{"hidden_size": 256, "intermediate_size": 1024, "hidden_act": "tanh_gelu", "positions": "learned", "init_std_up": 0.0161, "beta1": 0.95, "lr_head": 0.00439, "schedule": "wsd", "max_seq_len": 256}
MLP neurons of a small language model. Each row is named by its layer, matrix (up: input weights) and neuron, and shows model dimensions 64-191. Each number is 128 + 24 x the weight over its row's rms, rounded and kept within 0 to 255. Numbers have three digits each.
After each neuron's rows, "fires after" lists the tokens most often just before its 100 highest values on Wikipedia text that the model never trained on. A number after a token or word is its count.

L8.up600:101125114114118094158121121100130141121133149118106113142173167117131122196140141131150128117100135147115120153142118087126116170106141142193158132143148147149099124077162130126099137107156085185132136143133111075153152132126113151178120111146145107096111112133087144135157143151130135130125131156132122084109136155133100138130163141173117168140084135095108112137105131115116148116123
fires after: "y" 32, "s" 13, "n" 11, "en" 8, "c" 7, "hy" 5

L12.up961:113140117136095133125117121115129104146137136152112100180144153099120134153096153094151137145148143148109170128138111119113118160110168144109155080097162128129121175160136176150114160097169134127146158152098121120174139131139117117123120136155143115068097182119125136088176102106128081133128139141098094127144142117157149144149128145114132133127116147125189156157110088182098134106152
fires after: " " 34, "s" 11, " ch" 6, " me" 5, " S" 5

L9.up409:123114081141109102167151116101145142119094086156105103180135134120130130103075119138139137084098112165109096131142116104098105130113170088120148086139105091086144140153109125105160165141125175130101116128164128122135127153120099138128118150080119120127155102092144147142142111091138139184089118166137147138137136133119141118142159155139133130132108176115111165112144154113130131130138
fires after: " " 22, "s" 20, " W" 12, " S" 7, " in" 5

L4.up864:130112126095105155149119095106133126096144157201162143128093160110117157136113126125101139131153110102122053134122133162144135124094081141125120099132172169134153079147150150106141109151112148117121154106093107113124121086133130158113150142153135162145148183123134103094126144118102135098100121154112123156126130155122139148085143105121122145110109158123129133134123139104145116156170
fires after: " |" 100

L3.up222:135141154080144121112138100134150114091192139126158098132128115130140145111151148155129139090169154130136089125138150132155154141151124117128090099105107137100093116136139170076103148124146102185113147161152128109157135120140141150100151144097120119150153101163128102123156119154131099179150106136109115125121116158112123126148137121140053127154156109154089058167086144150112105110141
fires after: "S" 19, " S" 10, " A" 9, " E" 9, " Se" 8, "f" 6

L3.up196:125127136153145137124088158143109082149103136141096123131122127129126135132114146136166191123094136120130163130110119120101096147109101147104120125127138133132128084173157100152103135123106176114107147148135149158071105164131070151094156139078125172112168112160114158139138142117105140126139152147136110144112133119112113125120117108160123105142103102133184139179121139146115108107129
fires after: "==" 27, " Year" 12, "c" 9, "s" 7, " ==" 7, "===" 4

L8.up883:164127144131115129099096113098123111130123140144145118144137128144111148117114075106092147097125115143150137141179110092160106120102115126125116106183172133170123114111143120127126105107146135185101112119079138151133113139111130156139171171082147116111140116134153112149140142188150102081167138133107154119140142122153165155139104152201105140139128086135134139130164158150117105120126
fires after: "n" 33, "s" 8, "or" 6, "right" 5, "id" 5, "ru" 4

L3.up324:119128150126085162108107125111122140142165101126084135158095119116119113106101113163113102109100120126145142134145079131152109133147109138140136104185171160113166137126134093162142118107129148150163165077130113141114108123126150124110098101134177114113101151126160085113097150142120132105122159139156104086160171110119122138132113162132153115150124171141140154136124126120127115177180
fires after: " C" 22, " P" 22, " c" 6, " " 5, "C" 5, " Per" 5

L2.up885:143125154135123099162143125128127123132124136120095124128147106135146112149091117161086125112126103152126089127121122124173088147105126125126151131139162170109117120120162090137103100090111117110144132144135111159138132132136149119113171104136112132094130126128142131128106121127103140118150110143142110121122161125142108142136126141177111141112107086122085146112113101116108112085143
fires after: "c" 64, "ed" 15, "ce" 8, " C" 6

L4.up199:116129128100109103156152133130133140108096131118086109124148119132106127093148089164136116112138131169116146098123147116085102105088112154144103121141086117106159071153133149105150160141116159157120120088113132104080144149134126133086136104102155156098122125148152115101120103123122118143153119109130115136156157100135165117127172104171105129155111128149147125138141143127099083140150
fires after: " " 79, " W" 4

L3.up788:101145161123126105151138166161145112171132132092129126120131137096137114123135168139130137140128130133112150152147090125156126162104126106118126131124167152097143158136078120143149068115087121120144093112077151082121150167148119110111168128093146151118109096096147131158137098113105091160085112128115119100110117145196117112115144134149077145128137108135145134103093147158097132131130
fires after: " F" 22, " Sp" 8, "pp" 7, " sp" 6, " p" 6, " Ch" 6

L5.up250:126130117162171127093165097088118152134138105140100136097137162111156102165148121116144142121145137081103142103142149118146103112095171117076096083120164147069163103155121117125162163102156155145117131097150140170103105163158118173118111143091139149142154141178137138111141156136113078096146085151120125120144123132126093108116125131154105152141126115141140143153159072100153075127138
fires after: " in" 31, "s" 9, " In" 9, "f" 7, " c" 6, " S" 5

L9.up717:089136096108147102117136137092133110100126110153088130121120135135141136196120126136133136171139115106105140131156130144127139085131148125117139100150140088106148153105101144079127179111148139152124167115160175107161087169128132120128135117078112162132135173139113145124148142079128133157125111197147091092104159127134122133120137128099141148131153120162133122172120130126135116177131
fires after: " " 20, " in" 10, " In" 9, " Me" 6, "if" 6

L5.up604:135140140139113109141132132139138121126139160101120121135102117124119152133133154118125096165094150160131098150131123134083131145131159143154083128099104135132164077152155098131112129129115152130136190159138153123099136113159092128145120106127116114106108169086122129118187146123096187134108160155097089136064091147155113104133082118150155141110116125105127109140116194160164164103127
fires after: "s" 25, "ja" 8, "oc" 7, "c" 6, "un" 6

L8.up1023:123115161185125121160108133188140133099148130106122111108132140148134088136179135147089130126112122150161136151127102110118165120079131153155128123126159140109127138108127126119173123142134113074113164121136127137166106154078137159035123125130115102076140102120112122120097120136126120108175167087136090133130146133103119147116122116086110141129114154121179120115144183151103153125113
fires after: "f" 26, " f" 14, "w" 12, "mar" 7, "s" 7, "le" 7

L10.up504:111129089137153125095146122103129106136129133135153122148070113134130101105119108147136118118079186168097101181114128112138137083131124109121115140158098106146127120129124137141113138186129138106104109121175142111131149142129117130145110111135138079159122169099159139104150126118121164171127104139106145135131143138119147150151140162143159084156130106127132146094167119154094134132085
fires after: " " 24, " re" 19, " Re" 8, "R" 5, " He" 5, "\n" 4

L5.up186:069095161135142134147160107125113128150132121107101104098105129127145162123132079124123139142142155112126139123133154146131102150135126121140115098135162093171130158134125153152138160145166132127132152118123107123103148155098109143114147149106139070140161173115118078151159124160138101108158147126145128135132106136128161136122109111097131157111156139168140144130143147151133098143132
fires after: "en" 24, "s" 13, "er" 11, "ur" 10, "mer" 7, "cu" 4

L5.up679:154152095109122075117101109080124168107119136120137114165123095147108109110165147167127092121149122117154141162129138121110117166136082154126105088157091120072089139130183155132077148141132127127136130100137155090068155154131167154137117123133091091094130145111103114103127159145120106143167070144145112102167117113148169108159114132147147064081163183151145154147111122136144142133105
fires after: "s" 23, " as" 12, "ci" 7, "ri" 7, "um" 5

L3.up639:086177149144121131129152136139132118159151148139137146084114113184131121098105120114159137114148108144109103140150095142136129150136115104152155166084174098095113108100109118194118122117130178150141108096173155120104148138092156168106122144110136117136115142127110117166124120104093151134093157124127108102163131184169131156133117122121093103138084160136157181119141104132090114117115
fires after: " c" 16, " C" 12, " F" 10, " K" 10, " Sp" 8, " P" 7

L8.up509:130160142128111149141092158130116100110095084122110100094142146118099153145089131184102129105145100104171125145111126104100140145075140145143084105164149107141115158146147166110135143110123125119153126123128144118067112158115087198125139127150119110148142156125156136134131123139114115185133170136141118100128130088149124085118136130152142101154084098117139158134117139120128098094114
fires after: "s" 30, " dis" 7, " S" 7, "p" 7, " con" 6

L12.up624:108173122133134150142157110122138156150157114129139126163130161130133124113110173105105109121158129119190144121080133150116158130119132118085118132121179138102133118121113103109123147115108121128106158140167132149125104139116147157126128137119137133133174150194110132143136077120111121103132121129103134146170157105087142132119136106122110062136114089161163088137109138151098138155126
fires after: " a" 23, " p" 13, "cc" 10, "a" 7

L3.up135:087129119100155148141165111082095111124153170099137131125174162110140089106124147127095097091091117130149107141113137149122138148114100106117122136124122113151122144144092106100117092156101109105142124116147167126119158181120099173128123142123152145130086162123093136127127145130113134082139082172155083121167101156102112132140133146115117152127176131152107146131120175174127161144116
fires after: "s" 40, "S" 7, "es" 5, "us" 5, "d" 4

L3.up881:130122120144137118149130071124118107136125134133146128123137134158170113133176168164184101139130116129127127119133130153116162179125101127168138130121104102095120099111166175140154122101116123115155111091121110109136133146104117158160109114134108153079184171097060109105128139141167158125116169148147106119095131152118148156108152158120112096113132119099125140142055117112112089138103
fires after: "le" 16, "y" 12, "en" 8, "ra" 5, " A" 5, "ja" 5

L9.up882:085190136121141102136112136135129065080141158139131094119088153176061137184152096154121148146151113113175144131133112112129133139157140127116096155120112121138139166134125145151154160140089115140123157108137128101120144119128091139138154146113103177129132134101110140108129197095168093080107131152113127118158119142138162120119154125177135114089181133131142132117080119143137162132143
fires after: "e" 35, " Te" 20, " E" 8, "a" 7, " Di" 5

L3.up75:124134095098141157114109123084140109131123098116146149126119152135141102191119121164129118114158108146151130161098132149135136144169102121102115119096119105131136134140101095120073131113110118128183093116140112129132088145139115142104187147071129133097139127141165140129100130090107118141140138095121145150082103128126128106122146123138134108121146154134151168142171130160143090091093
fires after: " ex" 20, " Mi" 12, "mi" 6, "p" 5, "f" 5, " Sp" 5

L4.up1000:110168123121061148147124136123123143124132112097122158172099177160144131173132116111113148122141149102092171114114119151113145122110107119156129108139094147140143144131131138132060133101097148130088107174110149093139130129140151159165145116150123110128149125159116120153112135123169141110155113152134129116122127108105178160103130120159139149126111097138123117159149113142090133130165
fires after: " " 34, " dis" 10, " de" 7, "en" 6

L2.up209:096094089153158159125090179124112114146140130084143120110100113140139130119159139099062079126127133136134158132120117123156138101138148133164124101152129112127148121136180152158159125137150127166167118081127175096169109145087138123164157137109113119163129137107149079144122115167131155107197142128085133117133160158082143133096084108143113129111124077131138145102143103133122148177166
fires after: " vi" 25, " ca" 12, " f" 10, " inter" 9, "ol" 8, " co" 6

L10.up105:146119101113133157147133114096146126124128121120146106166136131136078125106121149094142163064168127131080104138140120117114106131165126153095133177160121100113153147156108130117155111180139137127099138148138097115142155134093128186126172139122114131128123136144160149120109129099123111162095138174148133142100138110080120189071148134105131145139114135143119111099117120108146111121159
fires after: " " 43, "s" 8, " take" 8, "ho" 4, " w" 4

L8.up998:163127129147166144143163119137093126109162148097128133136123100135120126138109121172111127108103106110162152143169138098135148160161117153160085134133115142115165153162100093113112129106121104129130116136133147078147095121131111161126099069128139117167105125144124095119105123122107153130123159185111096141114148123127142107133097107139095149134123132108122127148103162097147118158157
fires after: " G" 13, "p" 12, "ed" 10, " Co" 8, " me" 7, " Ma" 7

L3.up69:130141122137155151109119138107100143126141156096091110138127146122092121194153166131120061140100125177155126149121122159111143132121114115129113143110153134118113107145164085120157132133125109140153143143111129101160129111164163121127107092139111128138162138099122118136159103117122118104135120143141136136126155114127178142110100087110120101140151140108143106107177143125111122135109
fires after: " Di" 15, "ci" 14, " re" 9, "c" 8, "li" 7, "ni" 6

L3.up766:124172139100107148149119140102109149146135091053094125116113144102153105091132076102111102135148128140098163098112153156081114073110125117106105110099129107111159144107134184112130110102156099144120181090141110121118169154122151130125174143128151138114144127129137103129165137140112105168137127100125142104131144086074166154090141115141105145082150133133172142136147097171100123126184
fires after: " " 85, "s" 12

L2.up387:092135129113119111117126156137103114094137069107160157140092157124130142181161122119147150102123121120151086152129135117157152172134153121110135155075096171121165135109132146133110118134109156116106094097095125117129089167155100175119157116144104111132133084115144150172153117163127128172177140123104108114137130130156131087135140099176109139097100094138162156102179144115126122157112
fires after: " con" 16, " de" 9, "f" 9, " comp" 7, " Con" 7, " ex" 7

L4.up88:119146151135086114121149123166122117121138118158169116144101119135123105114135156104150123140117122072135139153135153148115118057096119088182128163097116133127156115094142146120137125113101122171126100115105082157101138084120128173124130086147142127124106129145102091165149110148159165152155106122163131115156146178112108170134104184120105122115121122148126158099085068123134139130176
fires after: "ri" 16, " Ma" 15, " ma" 9, " N" 7, " Bra" 6

L9.up392:112125157154112124116140125158130137141140115116116099106159152141111118089109162154144114084122135094127179115128103142139169132085116134130166131114128132107150144121100120207157119129107141113130174165118070121133062128065119154070118125153163139102108136125109146113128133127111158148140116139146117096156126172123134128084071149094135097131140138123094133140113157099116107105104
fires after: " f" 12, "va" 10, "mb" 8, "d" 7, " h" 7, "f" 7

L9.up516:137151142129131154151089123151134063142152094169127142122117149105107151142120148134136128137101138131093126114067149167094112128126140140103080121128081081146158163116127153169113162176133107149115131112109107144093147164102134117099124138146148135118118083125144106105138161118126145137111117111130128065118111160129147136127129096138151136124163142173112146079121119165144175126120
fires after: "p" 16, "s" 12, " pre" 11, "re" 10, "ff" 7, " m" 6

L5.up697:095133175134127128120100122142130122108099108136127110134129067104154163150078166140150114105091149119138156150154176111131104137059102106080151110074159150137162076135125145135148104126129142104128138147144173057113153135115131096146100098143119149110156094171101106146115145100144148150098113142122093158090110138143140152140118108116118160173127131132125131179147140096123155140144
fires after: "s" 27, "c" 20, " c" 10, " S" 6

L4.up350:137180113109147110139119111111115107122108123160096122150097142147115119128157134116103108127101146152111093134106126094130129098086141075144102166141132100137120120142161145089134106127136100176104100128100126176153132135137104141107123108137171138122110122122133139077118136106170097118106109112105129099111139148150169161134181162102137151136183131158128155130133158120113108181176
fires after: "ar" 16, "li" 8, "al" 7, "ri" 7, "ta" 6, " A" 6

L4.up1023:112156116141128153141083097101100124108143136127147138140148105134176133101137182090064127114137141124126135123116148143090177146138082103138106159082068140153154148125108158104169094137115109127099136098139123105158091091150102113152160136125115124130112149059125125162112100145122135118108119109151127147128105141126147123171126130131116131137105147126124132134124179132143128073137
fires after: "s" 35, "p" 14, "k" 6, "n" 4, "d" 4

L4.up38:141124126136144160171155096133137149115158141094106092102133158173138128112135156143114140110118150144112109139152097162164119123144087144149141132086104121128159104088122145187165113117088119167119087106133149134192121124146137104110111123145139105113105118123133121087176115104158161160106135093151120095101110101145160122175075167110097124136118115125135137096122177138074144120128
fires after: " mo" 16, " Mo" 15, " Cor" 11, " ca" 11, "or" 7

L5.up82:106111117118152102139112100155152147115135110150100147118100103090111157139159124167071126134128165109136134162115113126175180146107117130120144090165115139152120106101117142108164163127124164115151128124147126147164130108132125110132096105170114102123136150097109158120157122148068106103082114139129173148107167116109145130112108126110174160147101155105125149159172108145150089132162
fires after: " to" 18, " T" 12, "it" 8, " No" 6, " For" 6

L3.up251:106142144113154158122123112119102093149107146102157149127134141097161147147104133120134109114108124130162167143138120087157135098112144153109095092100101086110145162139149130086122102161147154126145164104134186111134163117146125133152163118143148148165155122100084091146132128134099095121118111118145139123128106130142143127149121118138088137156149119119132169131111133151144184168095
fires after: "s" 65, "es" 6, " S" 5, " ex" 4

L3.up308:151170136125112171118099124099136172154137104119120165116123124141153127094077106126113120114086138111133167133119158132093126114112118115161105093145140062119187108117142147164135119133128107120119126090146113086135085101125136144123161140128157126124137129112124145112173145156127147084139111132120169157129116092129128117138137114126127124148156107110142122097159085131103081087090
fires after: " the" 24, " " 24, " The" 9, " (" 5, "th" 4

L4.up781:099145142072157145137131138130103177065103131115138073109112144125178127150132151151159086163130118074118066132130172162118108103101125139151105149136105113135130142092169137161126109117118129146091149146147184123107167158151139147142130110154116087094142156121103108122123110101113085137148097125140099112118153155144184109146112088133140104163138107105162102152123109104187160128129
fires after: "y" 27, "hy" 11, " I" 9, "S" 8, "s" 6, "ci" 6

L5.up739:111123116117087157123093104134105125159116162152124150106097115130137128128136167144104122127087095111126072155164133115103151124150137098140135113141162126110137109133106119102131146141134154089134134160117152131145109126149151150139104088132088126148098158124121152134116153146135145148111127132162121103087096134112140157142142100127121122156173102125111096106161144105125162133112
fires after: " the" 15, " be" 13, "re" 10, " he" 6, "A" 4, " Be" 4

L10.up550:108166141166132143142140126114128123119092111134159175150121113104125130109110141166199166091099185124112144155123114109110159087139188116112116152127106143114171177142140148158094134086104079106100113081156121108125157165141133135138136148131099118143114122141148132131113128083094127134126139127126082096148085134133132145141130111118137112111129163126139118153141154120102137115159
fires after: " " 24, " co" 10, " w" 8, " de" 5, "bu" 5, " h" 5

L2.up507:144139089140147119110153128126088068088098143165147150109104129107136104156141113175141125129114159149093151165113141149172145132137144113146083096122119090125083154129118165098147152144101095180132152153165126111152142133141107107156137144170130115126129181122116138100150140078148146113138118152094124149105127151147156137137141143150135131094143141106134145128144135168120094148112
fires after: " E" 15, "L" 14, "e" 10, "ot" 8, "y" 4, " published" 4

L4.up457:117130140126117164164132158121098139120135132129085094141134088099096100113156130142130145127134142157108118070125134153159147142139142124157094126154158118141197135132124167105150135128115137145126163102125143136124138134136124135141145121127121197128122143133148133088163152137131114184132128132132134091104156113096146171139173139102118156124128111120102176149081125126090133163187
fires after: " " 75, " no" 10

L5.up993:138135100136168096154153138134124109108125147131103133121123121150133070145111170130119128106132142129088136090098136130179122148111117129154078121072140121088119120076133161172123125115106152065144108132142149099170118138157154110145155138131156134110159124137116166157146150141127150116186146135098144152119113125115119110163130099147135111138163098109134112088153093141138143105171
fires after: " A" 25, " fa" 12, " f" 11, " E" 5, " a" 5

L3.up562:124132162132141107123138111128123100105116137122143107132154102110142152148141163137125137110112127144059103131086146116141102116144144148084119130105121092117099125127152125119124132134094112155101075114181138119149127114148146135105146152130146135118143128131153102186146060149157139125130097142135092129113111104070143105179120130108121153129164119092091140141107115156125153114132
fires after: "ci" 16, " So" 15, "A" 8, " a" 7, "C" 5, " f" 5

L4.up142:146102125145148148125170169077107131137126129131165155117122153124144126150094119125131126089082135107102119150130143152138141065110158105172096158158152110118122153098089142156126149095101160155096132126130145122126135091149118144143094139127103122121138139116128096099067121130120117124141141115155097126135128133112161092106106162152169138160141104078144132157104117109141100129150
fires after: " " 27, " c" 23, "C" 6, "vo" 6, " C" 4, " mi" 4

L8.up441:131148099131112118152142121126136111150180153155135145146143131161108155124086163139137101123106139083122169133084102145133141113133142155177083137122121136094151136134166125129095128066139115111084074147150152154100149115128142115135140137106129131137182154093109129153086135088149083167137116110123077091174147195113140161167109124136085138102132131098156153166133103134089204127144
fires after: " A" 22, " U" 11, " Me" 7, " Ma" 6, " E" 6, "A" 6

L3.up150:121088171077159149141095146118158130123122144141140125145085107099124135177127108131133145114123131130104097137147100147133133126134106102163148127135183144159131076168111102097136143121140089143087153070103117126141119098119112161108127102126188138149157162108135116104120156125143119087126145144107081112123120153112173156070099143112138148109165148151118154145128132136150129083100
fires after: " |" 63, "." 28, "'" 5

L2.up761:151121136137140115131152103153136110157095114099128135080181111134117067140114131124139140127132142153121120153108102113097158101140132119103131127119150100098140131145097109112175071092172122133121128111144094172144156132114143129139109111140174151086143124150134174078099139137137158187085120107100127099172074161129151146167126141102071097113118144126090103156127105113097134138148
fires after: " Z" 18, " L" 12, "_{" 10, " H" 9, " Sh" 6, " I" 5

L2.up290:120139126107166108153142128100160118156118129163150108166077137120099107164130138142116104117110135150088122138167132100151098132156113136156111108103097116121128118093154149095122151154158099098120132130127135095112127106135174135157102095088116128125156130120140131175134144138160137135125141099116103160144127180098127129127147163116145138160136076157106122171094113129079158120142
fires after: " I" 20, " A" 16, " He" 7, "ra" 7, " E" 6

L2.up859:136093130126136116154152119116137103076137166084123125096109164144124160135099143166142119147126155133104106144141190118136119159132126152214077169111138161119140135106129099132095152114101158163126157124156150117155107129153128130169125140174068135160099135124095106098141141111109159126139138160139131095137120118119115149152144082070163120126121119084138111105094128121158120077138
fires after: "p" 21, "c" 17, "oc" 8, " Co" 5, "pa" 4

L9.up153:161121096135128127104079132095138093108143151098136179112121119140150156148120141134151110121085153121137105138131175180118114120153086128177124092074132144122127143181162107168125129112115165099130137172129173117126104146140139156126122124104077111075169111141154175129108150095153172134128117092094110114145087119172121160141146114140067137116133123127082154134145091102109158131139
fires after: "\n" 31, " U" 12, " " 6, " c" 5, " Me" 5, "ar" 5

L4.up98:116126088103167152102162132112110168137133133107113146089108178053118146164079182109129120115104135122136146144151072166108127182148089154109110105128142143147144157102116119152095134109100098159123147121155127105083098134160104151128146101115125144060131129157175121140104111109123086157157122183169120111128155103137104140150126134127151103116106094118131145131158137113138130119161
fires after: " P" 24, " S" 11, " C" 9, "s" 8, "J" 6, "la" 6

L4.up1010:116121127127153125133127094129107091110105135143130119100116145108095135151156123098109093093098139143154111160138137156085116098159140158125154108128112114126136165094149161146149165134113111077135146134154108123126104140134155134117171108160148134142100136115146107148152129129098142169107105084100088075094158131143122142127146108124173095118150141135165135137111142138129128122110
fires after: " " 27, " re" 22, "s" 20, " ex" 6, " f" 6, " pre" 4

L3.up71:187142161134128158141122089097100096105138138128116125123101162098137140210142095096138133128128149095074156109163144112160118135119156113130114126148111091143133122146126086132120182098154104144150084091115110127127130158114142128127138117140148161125137125135142131108169102158113112153128145129141114108134136128139158096118125120102137093129100159075119134145095086125171097133139
fires after: "-" 27, " " 22, " ex" 21, " pre" 8, "st" 4

L9.up83:126133161122162127113143149138144116166132147169133153105109151137112151127123178167127106108125163156091133092170155126149130131093109058125103074184137107095123146083148119157135103120118111150125112120124099105144129119133107124149079106120132122139085121145121133064140124085128110087175123128162137103121140133098121125111157183133162128162127125151125172139089173114143132133164
fires after: "u" 17, "it" 9, " Na" 7, "li" 7, "ri" 6, "cu" 5

L5.up214:124153139105132090142151124087107153117144148141102139085140138136117088179144169138130126169095071121069102110113131115114156111075116107093126126147119117089148146110119117142167121132176138141093122148103132123143121119164167106123112106109150121132123155113115102169128120126133127142092135141137158131076110140119139167180095147114107130115143146139141139096127114112132096145121
fires after: " " 44, " in" 5, " g" 4, " h" 4

L5.up437:152172165113143110157088119117123172138141119146180107110095143126161118108125108117173170109120112099090117097117113129096106140113155133126135121134115150094134125148117163162124149080137120153130138150141096135159102198112149114123099160186143104103134166119141110126082125165130137108119112095140149057156107117135139119123124173135156124146109126117113126141183127147081134144126
fires after: " T" 24, "T" 12, "t" 11, "th" 7

L5.up406:099147149106137140114132135146174105149134174148098119124109158075126153104098097136096113120155147112080081146152119158119170128087115120152114171159123118151111123137119131098128117121109117141116152142143117136147101100118100121102106121184124122111119118106108087152106199122136128141119171128145108151149122097157147159120082113190163159124117080103129107142137097137111133128099
fires after: ":" 15, "th" 10, " Ba" 9, " So" 9, "ba" 6, " T" 6

L2.up407:108172089133136105147122146127109096121121124153133143146120123161130097133129102082085137170103155147102149090149147154162114100128094116111105158138077103103167159135098112142119130136149145123164131104122129136120136125160129142138100071094090126111116107121168163130153127074118168121116146130147162118116145107152128089128141120144128116134134093139161122131093108155153096161079
fires after: " " 26, " d" 15, " de" 14, " La" 5, "st" 4, " Du" 4

L3.up262:128137143109096114117119140124111122136130162142172169165120131164121143114149113107109135119121134126139083097187139153120106133122105148133114122171092114119142151149159113103122165149139137130102111093139102129139138104110087093157171102117102116140135162091137103095167138131135141143128146082138132135146160119101143140140137121132132162129186110116106161128146138180122148125112
fires after: "-" 33, " " 20, " re" 9, " Se" 6, "---|---|---|---|" 4

L3.up973:109111155075142163173122088140095123161136112095124123123094140142115095117106111081119086130134108128125128106112130109152108087125135157134115157137097131126161157126173119151115142151127136093118081119175157136138084141170125123143156131087178097099158106091161147132164134137154150164119146142100120140162151123154170105148107109174140115148135116141129131127139106179122127090062
fires after: " " 21, " (" 12, "com" 11, "ment" 7, "s" 5, " de" 4

L5.up89:120095118168154122162143115116073110158144156128127167156147141133124139160106132132139116133123121076137089127116102132163147147155128135153165148138143154154138083090098153137119170097074137111118129105126112101123112099158145115132102075187108114120139136148155117127124134102097118118171124133145094121154114144093127154147140200125136150110111137138115141067127179137111132136154
fires after: " C" 26, "c" 17, " F" 11, " Qu" 10, "re" 7, " pre" 5

L3.up732:100131106118148132107154166153135105139128119108106141150187112124141175115120132128132117095154092105144106116115150105126111132080130125093107105097123132091170139169151167146097143115074121091109109165173123162140108087095118146093136105132132167118147099114121127146146112132133158155149099133093150146087165080131139167080112109132150124119096155105178136136104119141131153141120
fires after: " p" 21, " st" 11, " a" 8, " M" 7, " is" 5

L3.up747:118141144142150153156124136167124143164133104130134136140123116150111098077120070160096133134118075103152141112123081096119103141127061138138098142160157133145168141164092167149099133133092122180138131080115152119119101134098116168145150129105145124130156105129147118137100156156084099156142134160167118089149116106125162110097154109147118113083127138137131094135099105137122113134150
fires after: " " 33, "n" 12, "p" 9, " P" 8, "s" 5, "P" 4

L3.up877:121136130122113134121095106124154142154161137097149146138105151117161066132132113140155159141117146102080140165166137163126157104116155081157126147147127120121149157110143158171120168149103096132101110113138134091148110118129098128144121159138166152133106125160113130139080140149117126155166168102123097059103108116124159125093140115144108141128117106130135114116140108119115124133119
fires after: " " 68, "th" 5, "s" 4

L10.up225:181167139134117126100131114119084150136096151101064111140146135096136125176083117138105082161140116142108175143148118140179146122169104136114130153105130147159105109104185093151123157109164105151139117115135103117126139141114121149120101118129104114094136165141160090079134139123103125115154126110155116116129147114132148122123119092155100159137119107156158182157117126144091174134166
fires after: "s" 30, " S" 13, " p" 13, " Ch" 7, "Ch" 5, "S" 5

L9.up281:133129138148097135096128139145085087119140144119112166113179141162116159121133132096154131135098081110138115125138130141150124135165076169102153127094121150151134132093133147147086129124121097091146101088119141110062143111105115146089084144139156087085130144104120129146101157112135128108125180143148145139159100120121132087116135155129111098130117152130125147096115115119135136114141
fires after: "s" 20, "." 19, " " 13, "|" 7, " de" 6

L8.up720:103109153059103120072146088154089105153093116148130103111167136140137114161135134096106124119126126104120119149104158169138133093093121146124179132149151154113136125101140151114130131122164111125082115127170159110122134099156098117115171137123155141134125151112067112092103124134143138133114140137151111139139135130111128128162162158125134091160098125129123198106111115130123143122165
fires after: " |" 43, " " 6, " 1" 5, "s" 5, " D" 4

L10.up913:160133149126086138137166117086129109098133166117108145097074151139104146166125112106138114122117131143153142110194138142141132048137134111128125169116116059130139101171123112145158137086120124130101094157139154166145119111109112065155148105162102144177139143111117144096119132123100102119140125097133109161143130136104154132142099140135120100150117126150164107095143116150120128135147
fires after: "\n" 32, "d" 10, " do" 8, "-" 7, " Ja" 4, " " 4

L3.up435:119152109171130103155106119134167088106120172142136158139129098126125151165072142143091129153120111134121090105120096118103125101123107150132128167114116159106147129090105166158115098131124090120149112143143104151155183106170128102105130107107113123100127139123123108156137111177109120121127107105127158143134146128113123187113115125121130183148167085109129140106132157138131161132116
fires after: " fa" 19, " se" 12, "ce" 8, " re" 8, "c" 6

L4.up284:172128124143115151125110133169156139138116136088160162096142122124156094141100095176160130117101101137131137134158187134140128139093114119125152122103137128102126099070159130148136151153136124124124121138123121109101091135113090133113122136130138127055091142121116158115158151121116145130148136132120093086105144088120152105157101106128154116139102135163162137108178104187115093082111
fires after: "th" 22, " M" 17, "d" 8, " sub" 6, " the" 5, "aff" 5

L5.up388:138149113150143119104143110147135102107147101155130106112162137145114151104157159144122105088148146125121116163118169144167162063111112125156097176115130140113128130088117139124098131115105094119105124144122146128083134128122142157159170101134174165087125147094122139147107168091197101111120141158119130118127129127126168097147116144147095127112152092116141121138131102150113183106117
fires after: " Ma" 25, " Le" 14, " Lo" 12, " ma" 9, " Ra" 6, " do" 5

L5.up824:109122103157149111149123139155125148161105137162080134108125140111143154141125089114109135123116073092152121141094119182116124103086120128084128092107120153097141166121120154114135115113111140135105103131139097126122153090132145137133161149142115133119131128139116125107180109139144134152065118117183174138163115128110139147133113175123131141146133162100125145130171103141115134123157
fires after: "s" 24, " " 22, " S" 8, "r" 7, " (" 7

L3.up52:093146097150121109113135136134096169141106127097101150124163135136075152124119127077112116129114145128187122114136110141128127087167064111161102149149114104110119183142142105109135176163169130130153108150127149114111086122107115129143166112113104131146171146086141130153128107137138129157116142176112131116119116096175125113121162129149130159110108115112175125147059116082121117080123
fires after: " " 29, " de" 13, "ci" 6, " ca" 6

L4.up571:154125147151146158144128117112115099155123143115085122112169153097103144111100191141155124102100115120125122103176097124134119151125125158122140152120133162140154144123126083153159125094132118152101169125159102114145129130122153142136124094113098159096129126081073107136145131124119116130131159094138133142099079127117209135101121143135108121101180126120137138166130128103121146121147
fires after: "c" 18, "ba" 11, "ca" 11, " pro" 9, "ci" 8, "s" 7